{"n_head": 9, "head_dim": 64, "vocab_size": 32768, "positions": "learned", "attn_scale": 0.125, "tie_embeddings": true, "parallel_block": false, "init_std_qkv": 0.015, "init_std_down": 0.0032, "final_lr_fraction": 0.0, "doc_mask": true, "steps": 3826}
MLP neurons of a small language model. Each row is named by its layer, matrix (up: input weights; down: output weights) and neuron, and shows model dimensions 368-495. Each number is 128 + 24 x the weight over its row's rms, rounded and kept within 0 to 255.
Before each neuron's rows, "fires on" lists the tokens most often at its 100 highest values on Wikipedia text that the model never trained on.

fires on: ", ", "- ", "as ", "; ", "."
L3.up1216 [149 148 122 102 153 105 129 126  87 175 126 126 141 120 127 163 113 137 126  98 148 140 127 175 121 105 110 118 128 118 106 146 134 150 145 160  90 136 141 136 148 114 133 158 114 137 136 122 103 108 118 133 125  72 109 116 103 151 126 113 101 113 140 118 102 131 141 144 151 119 117 149 108 122 127 103 132 126 132 109  57 105  95 129 172 151 143 116  98 174 108 128 112 182 140 140 118 146 120 137 144 117 128  91 173 121  90 167 133 111 116  92  99 146 136 176 100 119 128 134 111 102 136 160 156 122 111 121]
L3.down1216 [111  82 131 140 127 139 153 108 151 132 162 142  93 101 117 105 105  95 128 116  93 160 171 179 136 111 129 155 165 118 139 121 114 117 116 113 109 148 145 131  96 148 118 131  86 124 145 176 132 201 141 123 130 133 147 105  87  76 117 172 134 102 133 132 154  71 161 146 107  83 106 140 136 122 187 151 141 124 128 123 148 142 128 150  93 129 135 117 143 105 124 129 121 128 152 125 136 151 125 184 145 142 143  96 117 155 115 138 124 136 139 120  97  93 153  87 131 142 125 160 144 117 136 123  97  75 123 131]

fires on: "; ", "| ", "(", ".; "
L3.up1501 [154 174 138 128 101 149 110 129 150 119 116 143 104  87  89 130  76  88 159 102 137 150 111 125 124 158 153 182 116  99  85  92 138 128 118 176 113 124 161 139 139 123 155 113 169 108 117 156 136 154 107 152 135 113 108 164 100 125 152 138 151 136 108 166  93 145 124 138  87  99 145 122 167 151 114 102 107  99 120 134 147  75 113 121  74 136  95 146 147 155  81 146 123 111 116 174 115 134 110 112 120 103 162 125 134 133 133 150  79  95 163 100 110 115 100 154 144 140 129  85 160 103 167 143 152 154 118 115]
L3.down1501 [103  62 119 146 137 143 118 160 149 107 114  86  77 148 102 103 105 122 130 117  95 131 127 151 108 106 150  99 141 139 129 149 171 117 180 138  81 124 131 108 123 137 105  78 160 106 118 155 128 131 120 146 110  78 141 107 119  96 150 143 111  84 114 101 134 102  74 104 138 110 149 119 144 139 121 157 117 151 163 148 125 148 124 123 149 165 145 149 145 157 146  96 148 114 114 104  92 144 116 140  94 126 127 145 125 126 159 160 126 112 130 134 114 135 152 153 152 132 154 112 151 126 110 160 138  99 124 137]

fires on: "; ", "| ", "and ", "with ", "it "
L3.up160 [ 97 149 137  96 143 143  82 126 132 127 156 115  99 123  88 153 132 135 104 164 132 144 157 147 124 163 176 185 135 139  88 138 172 117 143 144 128  99 155 107 124 112 137 134 150 144 125 155 105 139 119 121 154  81 138 139 147 156 103 136 143  99 121 122  79 137 114 106 166 146 105 117 100 124 132 141 127 141 132 160 115 135 134 148 164 113 156  85 126 132 133 138 118 116  98 148 104 129 109 115  89 116 138 112 168 147 116 112  81 108 153 168 141 140 106 113 152 156 129 120 140 110 130 122  89 137 114 188]
L3.down160 [146 114 167 146 142 126 157 138 177 176 102  88  84 110 158  94 131 114 173 126 132 109 131  85 122 104 122 124 121 104 170 114 121 132 132 145 115 177 112 122 129 120 109 122 160 141 131 168 108 107 138 167 130 138 122 122 130 113 154  97 125 147 126 155 129 138  68 127 129 100 157 137 125 172 161 115 128 105 166  97 109  85 117 123 135 115 106 130 163  93 159 121 136 168 169 121 105 141 149 114 139 109 124 112 113 145 151 112 107 142 152  92  85 104 121 169 133 115 130 168 141 110  90 156 117 121 114 155]

fires on: "| ", "|", "; ", "d", "\n", "."
L6.up1586 [139 145  80  87 123 163 104 110 119 156 110 140 151  97 136 141 171 122 142 142 110 113  97 100 130 123 113 161  82 135  81 133 143  93 146 112 137 147 148 126 145 123 116 102 129 107 124 175 108 101 130  97 133 134 115  97 134 118 118 104 143 151 154 163 151 139 114 138 100 134 143 146 105 128 131 103 145 117 108 131 114 140 136  86 132 179 135 127 112 169 117 141 138 135 116 142 128 116 108 143 157 185 124 124 124 184 115 140 129 134 100 106 167 132 102 120 162 119 110 142 156 140 105 160 126 157  93 124]
L6.down1586 [158  73 140 148 119 118 118 175 102 126 160 110 144 102 120 136 150 138 140 151 159 130 135 144 147 136 130 136 147 128 168 118 116 111 110 127 132 174 152 109 129 138 153 142 138 118 138 111 210  99 117 134 123 139 123 148  92  93 101 148 131 105 131 108 134  80 152 127 158  99 127 137  87 137 173 117 131  92 111 126 145 124 134 109 142 101 103 112 115  88 137 108 122 105  95 135 127 118 164 147 122 123 126 125 116 138 130 123 156 104 134 143 130 138 178 108 138 149 135 143 166 162 151  93 108  91 150 149]

fires on: "an ", "This ", "a ", "this ", "another ", "new "
L6.up1587 [115 152 108 101 111 136 122  97 116 105 133 161  94 112 174 178 135 172 155 159 115 130 102  77 172 162 122  89  69 130 123 105 137 137 140  96 111  61 119 132 144 138 107 153 132 124 134 127 167 139  65 102 140 121 115 143 161 108 131 122 150 146 136 137 130 133  86 177  92 136 103 117 113 177 141  92 110  99 132 121 140 112 166 131 132 162 139 137 116 134 113 161 144 177 133 135 141 143 102 120 142 140 153  99 126 152 160 117 100 137 131 139 125  97 137 131  96 123 160  97 115 115 147 121 105 135 119 137]
L6.down1587 [150 167  97 114 156 188 160 134 124  97 116 103 114 161 127 136 138 143 106 118  67 146 127 163 112 154  88 130 111 157 154 116 148 115 117 140 146 119 136 131  64 124 198 156 113 138  96 113 144  94 115 144 133  97 123 127 158 154 141 141 126 108  89 128 121 131 112 150 149 159 116  99 128 138 114 103 140 122 128 155 105 163 141 139 111 110  89 123 149 132 148 157 139 137 116 117 106 117 172 110 109 133  96 138 138 109 121 116 121 112 114 138 119  95 103 105 114 124 126  82  93 156 113 105  93 136 164 134]

fires on: "\n", ":", "this ", ",", "that "
L3.up316 [119 117 123  91 106 139 133  91 109 178 142 123 104 142 147 170 144 170 104 135 105 151 121 137 177 120  93 125 151 150 114 114 155 159 153 171 138  78  92  59 133 142 127 119 101 132 112 131 149 146 140 149  84 119 134 157 141 154 159 117  93 128 137 119 122 137 137 162 150 151 107 100 144 124 133 167 153 127 143 135 108 144 137 145 100 154 129 116 151 145 161  87 136 141 128 175 148  82 150 181 161 135 163 112 146 126 125 105 124 117 122  64 120 115  98 177 134 141 130 151 134 170 130 165 174 156 110  92]
L3.down316 [137 139 127  85 111 177 103 147 124 156 112 147 155 135 152 132 116 126 124 160 124 149 149 104 149 160 155 105 118 145 105 142 105  64 104 132 110 181 152 150 138  98 148 124 124  87 111 132 100 137 142 119 127 143 127 120 114 121  96 121 125 149 125 149 136 129  99  89 150 140 153 112 129 126  96 142  91 144  93 113  75 114 132 136 162 139 110  96 113 135 113 172 146 133 137 122 151 137 119 113 115 150 145 126 115  76 163  90 130 160 153 172  90 107 118 102 108 113 120 157 176  79  82 129 147 142 156 105]

fires on: "| ", "and ", ", "
L6.up369 [ 98 131  86 187 114  91 109 116 152 130 113  96  97  97 144 147 115 168 150 136 111 139 122 138 132 163 137 127 148 124 159 132 128 162 128 111  99  84 137 142 135 149 121 159 126 166  90 116 142 132 153 113 144 127 144 170  91 140  80 129 174 110 105 104 129 118 100 158 144 150 113  84 124 112 136 148 129 139 128 114 145 107 110 148 161 127  67  97 130 131 157 103 139 154 143 129  81 126 115  96 121 118 160 119 124 101 104 154 136 103 138 103 117 127 119  92 101 125  74 110 131 152 177 117 158 113  77  88]
L6.down369 [147 109 195 131  94 108 144 152 133 165 137 108 114 133 124 116 177 121 125  95 112 150 147 149 138 102 167 123 148 111 119 115 133 124 106 127 149 132 140 136 117 135  79 150  79  98 113 127 168 117 155 109 120 133 159 123 167 110 114 147 130 164  91 108 115 109 131 114 162  79 138 141 104 116 104 115 114 112 129 126 112 139 112 114 118 151 111 181 121 126 145 121 122 141 138 137 109 116 155 137 205 103  97 152 146 152 115 136 162 131 115 157 127 179 116 131 124 108 131 171 116 111 133 152 109 134 145 154]

fires on: "| ", "February ", "October ", "June ", "195", "199"
L6.up1526 [162 118  97 111 178 117  99 127 136 134 122 125 130 110 136 129 120  91 130 106 129 132 129 143 125 162 122  93 123 100  88 138 124 149 115 137 122 144  95 153 139 118 156 161  97 124  98 133 141 175 123 121  86  92 133 107 139 148 113 140 166 143 127 174  99 124 136  98 123 188 154 144 130 147  88 153 127 143 102  49 109 187 137 105 126 165 136 130 119 140 106 118 111 118 102 160 114 111 155 125 111  71  98 139 115 138 169  78 135 127 119 129 129 137 158 122 108 119 130 118 126 142  87 115 146 121 146 130]
L6.down1526 [114  69  96  73 155 153 117 152 143 104 105 130 116 133 153 141 150 154 127 156 126 153  93 183 138 125 115 137 158 135 104 108 132 144 133 123 141 143 129 144 146 148 176  99 119 165 158 137 137 175 138 155 133 141 110  97 131 121 136 130 149 131 118 134 137 141 129 131 160 111 120 146 132 111 118 138 120 134  93 148  81 117 141 137  81 150 112  94 157 143 114 167 128 125 113 149  94  96 117 145 127 130 152 144  92 146 110 153 143  88 107 126 100 139 102 135 143 160 166 157 159  87 152 139 162 118 126 113]

fires on: "this ", "that ", "each ", "That ", "This "
L3.up2280 [144 152 123 121 121 144 134  99 114 121 118  97  68 120  98 163 121 184 132 192 106 123 164 143 118 131  70 128 125 120 122 127 149 104 154 105 152 143 108 137  99 133  84 126 106 154 134 125 154 112 135 112 130 130  94 141 120 107 119 110 102 142 156 106 143 112 125  94 148 123 149 159 155 148  86 137 125 122 115 137 107 140 164 133  95 126 152 156 154 126 158 106 105 123 162 127  88 131 117 158 112 157 145 114  97 123 133 125 130 126  99 149 189  93 106 142 116 119  98  99 131 140 116 144 133 123 112  93]
L3.down2280 [164  94 107 109 144 199 121 144 145 167 149 149 139  99 146 160  99 144 127 127  82 137 140 173 139 117 111 140  77 130 163 134 163 162 147 148 118 154 106 136 114 134 111 105  91 126 108 122 111 119 125 122 117 126 116 147 147 131  92 147 177 132  94 133 140 142  99 139 138 175 129 121 127 123  82 114 100 148  77 132 138 157 133 157 131 130 161 148 137 122 130 193 150 120 149 156 113 111 140 101 165 165 137 136 130 111  99  68 126 138 127 131 139  84 156 100  99 105 126  71 133 101  94 134 120 111 111 106]

fires on: "of ", "in ", "and ", "for ", ", ", "Best "
L6.up866 [ 91 110 140 135 141 113 138 169  63 145 111 152 100 170 104 174  96 127 118 129 142 131 179  76 116 153 146 151 121 126  91 132 142  98 124 135 152  95 161 136 129 122 129 130 132 141 119 127 139 143 134 112 153 156 142 126  83 135 103  91 133 108 165 126 120 158  75 144 133 172 116 141 141  97 101 152  90 110 148 108  84 103  80 118 160 135 154 154  93 137 105 125 113 103 110 152 124 152 133  72 126 136 134 107 106 149  85 131 138 116 101 142 123 131 149 124 130 106 157 185 140 179  89 146  98 147 137  97]
L6.down866 [179 112 181  92 135 123 141 100 124 125 115 136 133 150 115 129 156 145 166 141 105 182 125 177 123 102 101 172 122 148 140 108 118 136 121 114 137  90 147 119 135 130 106  90 149 151 100 136 103 125 122 137 177 131 124 132 160 134 108 125 136 164 108 139 122 139 164  94 138 118  98  98 187 131 118 131 100 114 114 115 139 101 115 143 124 148 135 119 166  98 120 139 137 136  70 152 140  74 132 144 142 121 130 124 135 152 124 107 161 139 188 173 137  80 152 103 121 126 125 105 141 105 115 173 106 116 136 139]

fires on: "to ", "in ", "of ", "from ", "com"
L3.up1882 [115 110 106 157 101 131 106 128 107 123 132 119 116 115 102 131  97 108 117 137 133 175 150 110  77 124  95 137 127 142  91 127 138 159 157 149 108 131 123 131 161 141 121 101 142 139 152 170 142 101 120 138 131 147 147  88 127  97 122 107 153 103  94 108 131  95  92 121 150 156 149  94 167 126 116 112 124  91 111 139 127 119 114 110 110 116 162 137 142 117 129 145 145  89 102 123 147  86 127 105 117 133 110 148 118 110 119 141  75 159 149 138 149 104 189 163  86 121 124 122  99 131 133 109  97  66 173  86]
L3.down1882 [172 146 133  81 140  66 135 142 142 145  81 149 135 159 114 105 147 131 155 102  89 119 183 128  69 135  83 153 123 156  99 122 138 100 120 122  60 102 126 140 127 117 108 102 136 101 159 127 103 164 127 151 171 127 108 137 122 131 166 119 135 163 134 147 134 159  94 132 117 104  78  93 146 156 142 122 107 133 103 135 131  91  72 154 147 142 131 120 136 153 143  97 130 151 137  89 143 144  92 131 136 118 116 175 136 126 152 166 112 126 140 121 136 101 122  91 141 129 130  98 130  94  99 131 107  96 135 143]

fires on: "200", "201", "202", "199", "for ", "195"
L3.up1829 [173 117  82 142 136 143 140 145 131 171  94 119 119 131  87 152 144 106 129 138 112 132 128 137 114 175  99 100 109 131 151 138 123 139 117 150 136 144  89 139  47 151 126  69 117 139 121 114  79 134 150 103 136 155 130  93 127 146 161 123 135 113 146 114 113 127 157 121  87  95 141 137 155 109  84 134 106 151 110 129 130 112 153 179 122 162 112 112 151 177 108 115 108 144 168 144 119 128 103  88 124 117  79 141 144 159 139 101 134  92 166 152 130 121  96 132 170  89 141 111 125 141 119 113  89 127 166 108]
L3.down1829 [118 110  96 115 110 172 123 125 134 114 171  94 156 169 113 129 119 138  93 119 119 133 119 143 182 119  74 153 118 147 113 114 134 159 144 157  99 163 113 154 126 104 103 156 114 149 149 130 153 181 124 103 149 128 122 135 159  82 151 124 121 116 106 132 132 142 166 181 118 143 149 146 154 141  94 164 114 150 109 121 169 160 148 148 127 133 110 102 140 119  98 132 158 123  91 133  96 141 141 156 130 101 154 126 144 159 144 127 117  91 115 137 109  94 102 120 108  86 117 144 160 121 148  95 103 119 150 128]